config.toml
d_model = 256
attn_scale = 0.125
parallel_block = false
weight_decay = 0.044
seq_len = 1024
MLP neurons of a small language model. Each row is named by its layer, matrix (up: input weights; down: output weights) and neuron, and shows model dimensions 48-143. Each number is 50 + 12 x the weight over its row's rms, rounded and kept within 0 to 99.
After each neuron's rows, "fires after" lists the tokens most often just before its 100 highest values on Wikipedia text that the model never trained on.

L3.up220:50 48 55 57 19 26 53 44 69 32 53 67 54 60 45 58 47 49 41 60 38 61 62 48 55 50 53 38 51 59 61 44 52 71 47 43 61 81 57 58 58 41 62 71 33 43 34 39 33 55 52 49 48 38 64 42 55 46 43 45 51 56 47 52 56 68 74 39 38 40 57 64 52 41 39 46 48 51 29 53 46 51 41 26 30 53 37 44 44 64 54 49 65 71 44 54
L3.down220:33 62 53 41 35 43 35 68 39 27 49 52 50 62 42 55 44 72 63 62 66 31 34 47 48 60 49 72 32 45 67 51 52 46 69 54 51 58 73 50 50 55 61 56 48 55 31 58 42 39 54 51 34 57 71 42 31 55 50 50 75 58 72 50 48 43 27 52 42 31 29 32 46 45 33 53 70 62 63 49 14 45 46 47 55 39 60 49 62 59 48 65 54 30 37 71
fires after: " ", " New", "–", " ."

L3.up878:69 50 66 74 42 59 56 25 58 40 59 26 57 51 38 61 56 47 38 29 51 45 55 43 46 38 31 63 58 43 51 59 37 33 60 57 60 59 61 42 59 44 39 66 67 44 53 55 41 52 49 24 59 38 61 36 44 54 60 57 54 50 34 49 54 85 10 51 52 38 50 74 58 40 60 40 48 57 48 46 36 62 16 52 38 48 43 57 66 54 51 50 55 50 56 53
L3.down878:71 41 30 38 38 41 56 62 67 25 52 34 47 57 55 70 38 51 51 71 60 62 50 52 71 49 40 29 54 57 63 50 62 49 48 32 62 38 62 57 58 53 48 34 66 45 42 56 59 67 49 25 38 69 56 58 47 54 55 43 58 50 59 41 49 59 25 51 75 47 32 79 58 60 22 26 55 66 44 65 35 50 29 34 37 38 71 29 52 59 67 34 60 56 81 64
fires after: " ", " (", " sc", " non", "×", "."

L3.up63:35 44 44 45 54 43 38 36 29 60 52 59 64 51 52 31 57 41 79 55 57 33 64 58 43 48 39 43 69 45 39 70 63 28 54 47 30 52 54 31 49 40 52 62 70 43 63 63 53 61 50 50 43 54 50 54 58 42 59 52 48 61 72 26 50 41 71 54 55 20 52 40 53 43 72 44 75 52 53 45 41 54 45 57 79 38 64 34 37 49 63 60 35 72 61 56
L3.down63:65 55 44 48 56 53 43 49 59 57 40 59 49 59 24 53 56 57 51 24 58 25 51 56 32 51 61 53 42 64 60 51 65 58 63 44 32 80 53 47 63 52 54 56 84 52 59 36 42 37 32 57 47 53 53 59 45 28 41 51 15 59 55 60 47 42 33 59 61 61 40 46 47 79 69 71 69 41 42 44 50 59 51 22 49 57 32 29 58 55 47 72 48 32 63 27
fires after: "1", "9", "8", " Candidate", " hold"

L3.up798:53 41 38 52 31 52 55 54 46 19 32 67 45 45 59 48 73 19 44 47 50 63 51 67 56 60 58 25 32 51 44 52 60 61 53 62 57 44 58 57 34 50 24 73 40 58 50 53 46 60 38 56 65 48 49 62 47 29 43 33 50 65 53 47 49 64 56 49 50 44 52 58 50 46 58 38 46 61 50 51 56 37 32 44 43 50 58 54 51 49 53 57 86 36 36 59
L3.down798:35 50 54 47 48 46 54 74 43 65 54 61 49 20 64 55 44 65 52 54 44 54 49 34 49 53 18 82 66 35 60 49 50 36 57 43 52 51 43 46 55 53 43 51 54 48 69 73 43 40 58 52 51 52 58 46 65 43 29 52 32 32 59 48 59 44 54 59 47 43 37 39 53 30 47 29 47 32 38 47 21 41 62 54 27 54 72 52 21 31 53 46 62 67 63 45
fires after: " "

L3.up831:49 29 76 48 44 54 28 47 59 56 44 58 60 51 28 68 43 50 40 47 53 55 36 47 37 56 77 45 53 44 71 32 52 35 48 53 55 72 62 51 53 61 71 60 63 54 44 43 55 46 54 55 48 45 65 73 26 50 43 47 16 36 65 25 37 58 55 67 39 46 59 64 38 48 50 50 61 58 62 49 36 36 49 35 49 63 48 49 44 53 37 54 68 50 49 83
L3.down831:50 37 37 59 61 63 54 44 53 39 48 55 38 60 51 70 16 50 57 50 29 31 73 43 43 44 47 37 67 66 48 50 29 76 51 52 38 44 53 80 76 67 61 52 84 60 38 41 42 60 46 47 51 38 60 54 58 50 48 38 71 40 45 70 45 55 45 54 53 44 57 45 53 39 41 49 49 01 62 51 39 44 46 23 35 55 65 52 55 48 56 64 73 43 38 62
fires after: ",", " ", " was", " is"

L3.up221:51 52 43 74 50 48 33 31 49 22 45 61 38 52 37 42 65 45 58 38 56 52 24 35 38 54 49 27 49 53 48 45 59 46 43 39 46 57 65 56 33 45 34 54 44 47 57 53 43 42 44 47 62 46 69 65 47 54 59 52 52 54 21 46 49 52 58 56 37 57 36 41 37 34 37 28 52 65 56 57 45 47 66 39 54 27 44 68 59 51 57 51 68 45 36 12
L3.down221:43 55 61 44 62 60 47 57 39 34 38 56 43 61 45 48 29 45 36 61 64 55 64 49 60 19 65 46 63 55 75 63 32 24 68 60 44 57 33 80 55 51 41 47 68 45 51 54 44 75 48 37 45 52 54 41 75 58 65 41 59 33 60 49 45 51 60 44 55 36 46 36 48 66 38 42 33 41 44 28 26 60 48 74 36 58 48 65 59 51 40 30 57 50 48 38
fires after: " ", "==", "\n", "-", " Result"

L3.up848:10 37 56 57 39 52 57 43 69 52 34 46 62 59 41 52 64 26 36 32 44 50 58 41 54 43 44 63 54 56 61 45 51 58 44 52 48 64 44 58 54 49 35 39 40 35 43 33 53 52 40 43 48 22 56 56 44 50 67 45 69 65 45 26 76 69 58 69 69 61 37 42 51 51 49 41 35 55 38 65 50 45 44 35 55 34 81 48 41 53 68 64 61 81 43 52
L3.down848:56 53 54 32 54 56 61 46 33 57 25 43 49 67 63 33 36 51 42 55 75 46 45 36 63 57 64 45 67 34 40 55 47 40 71 65 40 49 35 49 40 50 35 50 59 31 43 61 57 36 68 65 50 28 68 46 51 33 51 52 45 61 76 45 55 31 35 57 60 64 29 29 71 62 40 44 49 45 51 48 66 61 32 52 45 73 45 51 41 54 51 36 64 57 52 33
fires after: ".", " \"", ".\n\n", "\"\n", " ("

L3.up368:36 40 53 63 59 49 41 46 73 59 46 45 35 54 51 78 55 53 55 57 65 71 60 47 28 53 31 48 58 58 49 41 58 44 56 51 64 60 54 40 36 43 48 50 25 63 62 70 61 74 37 44 50 52 50 68 32 45 52 48 54 49 46 38 39 52 57 78 23 51 38 49 56 58 54 56 31 52 50 40 50 49 44 35 41 38 89 53 45 44 59 81 42 54 40 58
L3.down368:46 37 56 60 46 46 39 59 29 63 46 50 43 58 55 48 51 51 35 57 73 55 33 68 51 53 58 21 25 41 37 57 44 56 46 34 47 11 57 65 38 47 71 37 48 45 46 54 48 40 54 44 49 43 46 61 59 43 40 51 50 51 35 34 49 44 34 38 57 70 37 37 52 49 64 52 53 60 59 46 58 45 29 38 48 49 58 61 67 66 43 40 64 56 42 54
fires after: " (", ".", ".\n\n"

L3.up204:40 53 42 47 39 58 44 52 73 59 60 39 39 52 36 57 66 35 41 43 57 53 47 58 41 42 52 59 38 65 49 51 42 71 25 67 46 48 66 42 49 62 65 46 73 52 48 76 47 53 61 32 44 40 33 47 44 45 49 81 56 39 44 41 39 43 40 58 76 46 58 49 33 35 59 57 52 47 51 66 39 67 53 36 47 61 48 57 45 56 52 74 54 43 42 59
L3.down204:51 55 38 43 58 44 53 46 43 41 37 76 37 56 23 44 24 56 39 45 77 38 58 35 42 51 46 61 47 40 56 55 55 54 55 29 69 44 45 36 48 45 57 35 64 47 35 40 74 38 53 64 43 33 55 54 56 56 65 59 67 28 49 52 52 61 50 40 67 43 58 39 43 53 34 51 45 45 52 36 50 41 43 61 40 52 54 57 48 34 52 54 48 43 62 27
fires after: " a", " is", " was", " an", " are"

L3.up102:60 58 58 69 38 51 27 57 56 48 43 42 62 56 46 56 49 41 38 66 66 43 39 41 56 64 49 56 52 43 58 32 41 50 53 60 40 26 50 56 38 34 40 44 51 25 57 37 45 69 60 45 66 54 50 64 68 34 58 51 56 60 70 38 36 33 43 48 61 39 46 52 55 74 76 69 46 46 54 49 41 39 42 54 71 51 62 46 47 62 38 52 56 68 50 52
L3.down102:68 59 37 46 50 55 32 43 56 57 63 43 70 61 30 51 52 53 46 44 57 38 60 64 52 48 63 47 33 53 44 57 57 66 73 49 50 44 61 52 73 43 52 71 61 48 56 37 69 34 55 40 52 46 60 53 37 39 55 50 47 42 47 55 35 31 48 36 66 54 48 37 69 53 59 47 71 52 50 44 66 79 51 47 56 40 50 48 35 48 33 63 55 63 42 48
fires after: "1", "0", "9", "8"

L3.up870:39 53 46 58 54 65 52 53 70 67 48 45 43 44 60 27 29 09 55 64 44 62 29 42 47 59 50 38 44 45 45 53 46 61 58 38 55 31 20 29 54 62 44 60 42 53 42 50 51 39 36 47 34 71 39 53 41 59 54 55 46 31 44 45 36 50 46 50 43 51 44 30 32 31 53 56 65 49 70 40 38 66 48 60 63 71 61 40 58 42 58 43 58 43 36 53
L3.down870:65 32 40 42 69 36 46 43 42 95 48 53 52 28 34 52 22 50 67 64 56 46 58 45 57 58 47 68 56 30 56 65 57 68 50 55 22 71 61 45 69 29 47 51 69 48 53 67 67 42 68 57 38 46 64 59 31 44 51 57 45 66 52 51 24 59 61 48 50 56 48 62 41 50 40 38 62 29 39 51 43 55 47 33 48 47 44 56 35 39 45 63 68 45 55 57
fires after: "1", "2", "8", "6", "9"

L3.up919:22 49 51 58 47 34 53 48 52 26 57 61 41 46 60 52 59 56 38 47 64 64 36 69 36 43 53 75 33 31 73 48 59 45 54 51 74 45 52 74 48 71 48 62 45 42 46 48 52 37 41 52 47 64 45 65 48 51 59 25 56 48 36 62 46 64 63 67 42 45 46 61 56 51 47 56 40 39 34 67 41 59 65 52 54 44 56 61 48 32 56 69 42 47 48 64
L3.down919:37 67 55 63 61 43 52 55 51 32 69 75 41 39 44 50 64 54 47 49 50 25 52 42 29 50 57 54 62 68 49 42 52 28 84 35 46 53 74 49 58 57 40 45 47 47 50 35 45 60 56 47 78 71 56 58 45 73 54 56 47 54 47 57 50 63 44 46 44 54 58 44 60 64 50 68 39 47 42 43 40 51 64 50 46 41 35 55 52 46 60 60 39 50 32 47
fires after: ",", ":"

L3.up932:48 46 48 45 52 51 57 38 50 52 35 88 39 31 48 46 29 41 34 41 51 21 73 56 50 35 47 68 57 38 50 41 60 49 52 61 76 51 34 41 38 53 56 57 49 37 56 48 57 56 73 45 45 57 68 60 50 43 67 42 35 67 51 53 44 37 30 45 41 48 54 64 50 23 21 48 49 66 25 50 54 60 41 26 52 57 44 54 64 20 37 59 49 49 67 57
L3.down932:38 49 56 42 63 54 62 66 60 58 39 47 55 56 44 53 44 80 71 53 57 40 56 42 57 44 65 41 63 59 54 49 44 49 69 39 64 42 46 50 57 42 40 51 49 35 39 42 57 54 49 52 66 54 53 57 47 72 67 44 31 71 59 47 41 51 46 55 59 50 48 49 60 63 41 62 35 59 30 38 60 43 77 52 44 34 45 29 72 52 42 42 38 38 51 13
fires after: " the", " his", "0", "'s"

L3.up921:35 48 48 43 57 52 64 38 46 64 40 51 40 33 57 53 45 47 83 32 50 37 66 24 42 28 28 39 56 50 73 70 53 47 45 45 55 75 51 41 34 60 59 50 48 48 57 64 50 41 28 59 79 62 50 49 50 73 44 42 57 59 36 47 62 59 40 60 34 37 51 54 46 55 32 43 41 36 56 51 61 73 45 29 32 40 50 73 44 50 78 65 51 36 50 52
L3.down921:80 44 59 41 65 59 37 43 44 28 52 38 55 40 51 60 46 71 60 47 56 64 64 49 34 52 45 45 47 49 48 73 56 54 71 38 55 60 72 45 56 45 65 49 78 48 57 48 76 21 33 49 45 57 59 43 40 60 40 48 46 56 52 61 54 45 55 19 47 63 35 53 76 43 44 65 50 50 31 20 60 67 45 62 55 41 46 43 50 42 39 63 58 56 25 52
fires after: " ", "2", " (", " th"

L3.up947:62 58 61 73 26 55 31 65 46 43 42 55 52 47 58 39 55 49 51 62 51 53 42 45 53 39 50 48 55 63 47 40 57 52 39 40 47 48 45 38 71 46 61 36 64 56 34 48 52 44 48 41 60 52 48 51 47 50 64 39 31 63 34 37 67 44 51 68 40 41 59 53 79 58 37 50 43 59 65 56 49 48 29 60 69 52 30 66 51 46 51 46 59 40 51 57
L3.down947:58 39 52 57 37 60 42 59 51 56 50 47 37 67 29 64 69 54 45 67 36 40 47 26 66 38 29 51 50 69 58 51 56 36 56 68 47 43 71 53 45 52 25 50 47 42 65 41 44 38 63 64 62 52 30 66 46 33 56 58 68 54 58 31 55 51 43 39 78 56 37 48 68 50 58 00 45 37 65 34 70 44 40 67 34 45 46 63 62 59 53 44 66 69 55 36
fires after: "-", " |", " Website", "|", " members"

L3.up76:46 25 59 66 38 70 31 44 64 58 78 41 31 29 51 49 67 50 37 57 50 43 65 41 47 64 31 64 46 77 63 52 43 49 52 41 57 40 35 53 60 48 48 44 45 42 45 37 64 65 64 44 50 53 45 31 30 50 46 47 39 59 65 64 32 67 58 66 44 41 34 44 39 41 42 57 27 62 52 51 49 78 37 61 59 46 56 71 56 49 31 30 53 61 39 48
L3.down76:62 45 61 57 51 56 29 44 54 31 57 51 51 19 70 59 57 38 45 73 66 47 60 50 50 51 58 54 27 74 53 55 63 57 49 47 75 28 28 30 57 40 35 37 34 41 54 39 40 57 53 50 42 50 71 61 53 60 47 57 39 57 59 48 34 58 45 44 53 66 50 58 54 51 58 55 47 50 67 41 73 56 36 54 49 48 45 61 62 69 54 37 48 35 54 42
fires after: ".", "7"

L3.up560:46 43 34 65 46 49 51 52 71 47 47 62 31 66 41 69 45 45 40 63 58 42 60 67 56 46 45 33 42 58 47 47 21 73 64 73 64 49 59 51 29 64 34 58 43 38 41 65 63 46 49 32 54 55 72 57 49 30 39 67 35 52 53 48 65 44 58 49 66 44 59 53 28 65 35 46 41 43 59 26 50 43 32 35 41 45 53 50 44 56 47 38 44 28 47 67
L3.down560:52 56 51 47 53 44 63 61 35 25 55 58 39 48 59 61 55 66 48 43 38 07 65 42 50 60 38 40 30 58 41 57 46 65 52 48 59 54 50 50 66 66 55 55 41 34 43 51 51 57 59 50 40 65 50 62 17 43 35 62 36 40 59 36 57 41 70 46 53 50 36 43 49 64 45 51 60 46 36 50 31 54 49 72 39 47 59 44 45 49 60 50 61 36 66 40
fires after: " "

L3.up752:43 46 47 66 36 60 57 50 59 39 51 37 28 39 52 14 71 47 25 53 51 46 16 20 57 48 54 64 69 65 47 60 53 37 44 52 66 55 45 56 40 32 66 41 49 53 46 50 44 57 53 48 68 48 62 56 57 42 40 57 49 63 54 60 37 59 33 50 45 53 54 60 33 47 44 68 57 44 57 53 36 29 73 47 61 35 41 67 38 44 57 64 28 45 53 56
L3.down752:31 70 47 41 46 49 47 40 41 32 58 57 46 60 56 41 32 44 60 41 52 82 38 47 51 52 47 32 45 57 59 32 54 46 55 51 41 46 45 59 62 62 34 56 34 70 47 47 26 36 43 47 36 35 39 59 37 56 72 70 47 30 45 44 56 69 52 45 37 65 54 48 46 52 37 55 47 47 60 65 45 64 43 48 34 37 51 42 37 41 77 59 48 37 52 69
fires after: "2", "|", "–", "\n", " ", ".\n"

L3.up167:49 67 51 70 42 66 33 69 56 35 48 47 63 53 50 50 71 47 64 52 49 49 60 41 42 33 49 50 52 60 63 44 39 54 59 66 49 69 51 30 48 21 57 35 62 68 59 71 35 58 48 61 53 37 62 41 19 55 43 67 22 33 39 42 59 45 45 58 49 43 65 52 49 31 34 32 45 43 36 50 32 19 56 52 51 48 56 38 45 45 47 57 41 60 53 46
L3.down167:49 38 59 48 67 67 53 53 50 52 45 54 34 47 40 59 41 57 66 56 38 40 58 78 59 38 28 55 64 46 33 64 44 36 44 37 33 43 65 58 61 55 73 60 33 60 39 60 28 59 38 46 43 36 38 55 59 48 58 53 67 48 55 69 45 46 46 53 28 45 39 43 36 40 68 56 44 45 57 35 74 55 24 31 61 51 39 38 31 69 44 81 50 35 66 54
fires after: ",", ".", " son", " al", " daughter", " /"

L3.up696:64 40 56 53 52 26 57 47 56 51 40 49 50 49 24 50 41 31 56 43 38 54 51 59 32 43 58 43 60 52 42 22 56 55 23 39 40 65 63 71 46 31 54 41 72 26 49 30 52 69 46 52 41 37 53 30 37 38 58 52 52 39 39 30 58 67 41 46 31 79 64 45 44 38 35 62 50 48 81 51 64 31 45 39 42 48 58 36 62 50 63 48 45 61 50 55
L3.down696:29 56 58 41 35 58 59 55 53 46 41 44 42 67 40 36 58 53 57 55 59 40 39 31 58 40 44 55 49 37 61 42 48 43 53 40 42 56 31 47 61 66 48 61 51 81 52 66 54 51 54 74 41 45 74 36 48 38 62 65 60 48 88 49 47 54 45 50 63 52 59 34 63 57 43 44 44 58 41 51 53 55 23 60 40 47 41 59 71 41 45 55 36 47 62 37
fires after: ",", " |", " ISBN", " is", " (", "8"

L3.up890:44 31 57 56 46 45 40 46 43 45 53 56 43 52 34 38 56 59 73 63 70 45 56 43 62 62 55 55 54 65 68 47 50 64 48 52 26 57 50 35 41 55 61 46 50 59 40 89 52 63 50 50 36 22 49 30 41 37 34 67 42 56 89 38 50 50 67 43 56 50 57 39 46 50 43 38 40 40 42 72 54 43 18 40 52 53 81 32 48 44 57 59 46 56 56 50
L3.down890:55 35 74 51 45 48 37 64 48 68 59 52 24 66 47 55 49 30 51 95 34 29 47 36 45 74 55 56 53 59 48 24 64 39 61 64 79 59 34 51 50 34 41 49 55 56 72 49 61 58 49 35 44 42 59 32 41 64 59 65 47 36 41 56 43 35 30 34 53 53 39 43 50 41 29 52 59 37 48 63 57 68 58 56 49 56 35 38 47 33 64 52 66 48 56 21
fires after: " served", ".", ",", "9", "0"

L3.up557:33 43 45 45 44 70 57 36 65 40 42 33 29 57 68 39 77 34 51 37 53 54 73 41 56 66 64 37 54 63 41 32 58 43 40 50 44 74 45 42 56 66 67 43 61 54 55 65 66 55 57 49 32 66 76 53 56 45 36 66 52 50 79 74 41 38 62 53 53 40 26 31 42 52 59 12 45 31 69 44 43 69 45 45 25 59 47 47 45 28 47 27 56 54 60 43
L3.down557:48 65 37 71 54 61 34 64 47 56 64 45 81 52 54 54 30 42 24 65 29 40 50 55 50 45 45 56 55 33 49 42 42 58 63 49 46 53 59 63 47 33 63 41 23 32 40 47 47 38 55 41 09 48 51 68 43 56 54 46 44 68 44 47 55 59 48 46 57 55 28 37 65 23 76 52 61 51 42 59 56 46 77 64 55 53 59 56 58 51 69 53 32 38 45 39
fires after: ",", ".", "\",", " However"

L3.up996:45 40 63 56 37 50 42 35 60 57 64 30 51 51 52 48 63 46 52 49 38 58 45 52 46 31 52 43 49 43 54 28 62 54 52 28 52 40 59 64 73 51 46 63 40 59 73 44 64 59 44 59 59 45 45 61 56 39 43 38 68 45 35 28 48 64 62 50 43 48 55 48 47 56 30 31 50 45 64 55 38 42 33 32 46 57 71 39 38 19 60 46 53 47 32 34
L3.down996:59 49 45 58 39 63 27 50 55 61 60 51 55 37 50 49 78 38 62 62 55 73 60 43 48 73 41 25 55 33 43 35 51 66 49 50 45 30 37 55 53 37 48 49 63 49 27 55 67 45 35 65 55 45 62 25 57 54 36 41 69 40 39 47 49 66 41 52 57 71 58 82 48 59 34 29 47 50 46 23 51 54 62 55 55 29 65 45 27 57 49 41 70 71 34 47
fires after: ".", " |", " However", "However", " ±%"

L3.up186:43 79 73 46 67 77 47 41 45 82 50 50 38 37 44 41 54 58 35 56 38 42 58 36 30 49 42 58 48 49 66 72 48 37 70 64 52 28 65 45 38 57 57 53 44 67 48 58 52 29 40 49 40 58 58 60 62 66 41 36 48 69 54 66 40 56 42 59 58 58 44 58 28 44 65 58 71 58 38 45 48 50 59 38 58 53 61 65 57 57 57 33 47 51 36 49
L3.down186:47 50 70 31 59 57 53 63 45 41 45 55 58 43 51 50 47 69 46 12 55 51 50 56 59 50 23 66 69 29 55 61 41 65 73 46 49 51 53 47 65 65 42 62 64 60 69 73 54 39 57 69 47 29 68 41 45 58 59 31 59 39 64 68 55 50 51 27 56 50 42 38 45 31 36 54 57 55 45 45 52 68 45 48 53 59 38 52 34 52 40 60 71 52 55 59
fires after: "2", "1", "3", "4"

L3.up139:42 39 50 50 47 64 90 37 47 51 49 76 35 41 35 66 32 68 53 45 43 60 59 47 53 44 55 46 47 56 59 46 49 67 42 61 50 58 46 49 44 48 74 34 49 56 35 22 52 65 60 24 72 56 64 39 29 65 61 51 54 55 33 61 61 73 26 53 57 59 47 69 44 54 42 42 48 41 49 55 45 37 77 46 52 63 48 52 42 46 46 36 39 45 56 48
L3.down139:62 74 24 66 42 55 58 57 40 24 61 53 44 40 48 58 67 62 50 37 54 37 55 58 50 52 49 51 30 44 33 69 70 68 39 45 30 51 67 66 65 31 48 42 70 55 44 64 48 33 44 45 52 47 52 49 32 63 60 50 35 48 56 37 53 45 61 20 48 45 48 54 58 54 46 40 43 48 50 39 76 61 51 50 43 59 46 50 53 37 43 60 61 45 52 41
fires after: " ", "°", "-", "2", "–", "5"

L3.up32:36 62 59 43 54 62 57 43 62 57 38 44 49 44 35 59 58 47 30 60 51 59 43 34 39 49 60 62 53 67 55 32 34 36 50 48 46 50 49 41 46 51 53 35 43 38 36 59 72 41 52 47 54 46 49 46 71 76 37 47 68 59 54 54 53 39 51 61 31 42 47 47 54 50 47 57 57 30 69 50 60 69 52 57 70 53 57 30 63 51 38 49 65 59 49 75
L3.down32:68 71 46 62 56 43 45 49 42 51 26 61 56 48 52 62 30 65 37 42 56 35 57 64 62 49 42 59 52 67 57 41 25 40 61 48 46 78 28 65 59 69 40 42 38 47 55 29 59 49 59 55 45 59 62 47 49 46 50 49 47 51 68 62 46 36 61 49 53 70 53 48 46 59 50 54 46 46 28 55 80 47 77 51 60 64 60 56 70 37 45 39 40 64 38 36
fires after: "1", "3", "2", "5", "4", "8"

L3.up92:57 46 75 65 43 71 47 62 56 43 34 52 48 62 52 37 66 18 52 71 59 33 34 58 45 62 23 58 56 69 52 49 70 36 57 38 55 69 53 43 68 36 44 37 67 36 33 37 72 55 61 43 57 46 58 37 38 60 62 41 45 42 53 35 44 51 53 67 42 42 47 57 63 54 48 38 46 67 37 48 23 47 47 49 57 40 72 61 45 51 39 62 38 39 58 42
L3.down92:48 53 42 69 54 47 27 48 62 41 68 55 51 58 66 48 57 35 44 69 39 59 50 51 51 56 54 45 54 63 38 49 64 56 45 59 47 42 56 43 47 73 67 43 45 36 66 42 41 61 33 56 62 58 57 65 45 57 38 49 46 50 36 56 52 54 31 58 41 68 43 22 30 43 74 52 50 69 56 47 68 53 54 43 50 53 52 72 70 58 46 52 30 44 51 47
fires after: ".", ","

L3.up628:51 60 75 49 63 52 60 52 57 64 55 34 61 49 37 50 58 31 47 58 57 57 20 39 42 39 63 38 63 71 64 28 46 40 53 45 49 36 46 43 28 78 34 31 47 34 50 69 55 46 39 65 51 61 72 39 52 66 43 39 72 29 65 50 49 44 48 59 66 31 33 54 42 41 49 36 62 56 66 60 68 64 42 48 52 64 44 41 45 71 44 43 52 66 58 51
L3.down628:59 65 38 93 50 47 62 86 33 41 43 49 58 45 42 68 39 62 36 60 58 35 56 57 42 49 26 51 41 41 63 57 65 44 51 49 65 70 41 31 55 52 58 32 55 60 61 53 42 12 59 41 44 62 54 56 37 30 50 63 53 52 58 39 39 48 51 53 57 91 50 48 59 60 55 59 41 51 56 48 50 63 61 52 49 53 50 72 46 43 42 70 63 57 40 32
fires after: "1", "2", "4", "-", "3", "6"

L3.up336:59 32 57 72 45 37 47 46 45 55 49 57 67 44 45 29 58 37 41 73 40 36 40 44 33 32 39 54 45 66 65 31 51 44 64 62 69 50 67 34 50 50 55 56 38 43 56 39 66 32 60 42 56 30 43 64 41 60 40 49 36 67 39 27 48 51 59 55 53 54 48 42 26 41 38 35 48 63 44 54 66 51 68 51 61 57 62 77 79 49 41 22 65 71 63 48
L3.down336:56 45 38 45 46 25 46 54 41 52 49 51 61 30 56 59 51 46 55 73 39 66 41 46 46 34 70 48 46 53 51 59 37 47 54 53 39 37 62 22 34 51 48 53 68 68 55 44 59 77 57 67 79 52 70 60 69 34 32 60 37 76 45 74 57 38 54 48 60 44 52 36 42 35 48 29 61 48 40 35 69 56 40 71 58 40 46 51 41 40 28 37 59 51 60 45
fires after: " his", " some", "'s", " one", " their"

L3.up90:40 41 45 31 46 64 58 35 42 40 58 56 58 44 51 17 69 63 47 49 39 54 58 49 33 46 54 57 50 66 74 52 59 25 57 49 54 51 73 48 57 39 53 16 59 50 52 51 41 80 47 50 62 45 49 59 33 43 39 37 55 47 38 42 65 59 52 49 47 35 51 61 39 35 37 53 57 57 35 63 30 50 36 32 48 68 47 55 49 50 62 59 60 51 34 56
L3.down90:56 43 58 48 46 45 53 51 57 28 60 49 52 51 52 57 45 66 65 69 39 77 58 51 40 69 35 58 40 64 31 40 46 36 49 53 43 69 53 27 38 50 69 35 54 79 42 49 37 38 59 47 46 57 43 60 29 67 35 64 80 57 49 43 40 36 47 26 56 62 30 55 53 59 52 45 66 72 37 53 63 52 37 28 39 56 49 43 39 74 58 65 51 31 56 58
fires after: " ", ".", "-", " .", "2"

L3.up371:17 29 46 44 57 82 28 47 42 39 38 45 34 54 52 54 62 29 50 44 66 34 48 39 63 62 52 63 36 37 42 55 55 48 55 44 48 54 43 45 57 40 40 48 51 38 49 54 35 59 46 36 59 55 58 47 31 72 56 64 51 51 35 50 40 34 55 64 47 37 32 43 73 45 41 46 35 51 67 54 42 56 50 47 49 43 46 73 50 64 58 52 54 31 51 45
L3.down371:61 25 50 46 62 41 55 55 57 63 38 59 45 51 45 58 30 59 24 41 68 64 45 63 48 39 45 35 45 56 62 54 40 22 73 61 32 64 32 71 41 67 58 50 38 56 78 49 43 56 53 48 39 59 62 46 46 44 83 41 54 70 60 60 37 53 63 42 62 28 43 60 48 59 33 43 44 41 42 20 48 63 73 67 36 51 61 60 46 50 48 42 35 40 48 40
fires after: " ", " Year", "1", ".", "|---|---|---|---|---|---|\n", "\n"

L3.up1005:64 41 51 51 64 56 37 30 47 34 52 40 69 39 50 74 61 60 19 68 56 46 45 54 46 60 34 64 37 57 42 50 63 40 43 62 54 28 41 70 27 25 47 68 54 73 57 45 44 75 61 18 47 55 60 38 34 34 57 33 53 53 42 50 61 66 39 68 58 63 51 34 55 36 36 57 33 57 42 76 27 53 38 51 31 58 72 46 52 51 42 55 36 40 49 40
L3.down1005:47 71 53 48 51 36 52 44 68 64 45 85 57 54 56 50 59 60 64 58 42 65 59 30 56 49 44 62 65 40 46 36 58 34 51 47 60 51 42 44 43 43 44 54 59 54 46 32 72 29 55 37 79 40 39 63 42 65 48 45 58 57 58 38 42 44 78 35 58 72 43 76 56 42 59 61 32 59 50 48 44 44 65 60 55 47 47 31 34 52 71 64 58 70 53 34
fires after: " ", ".", ".S", " .", " U"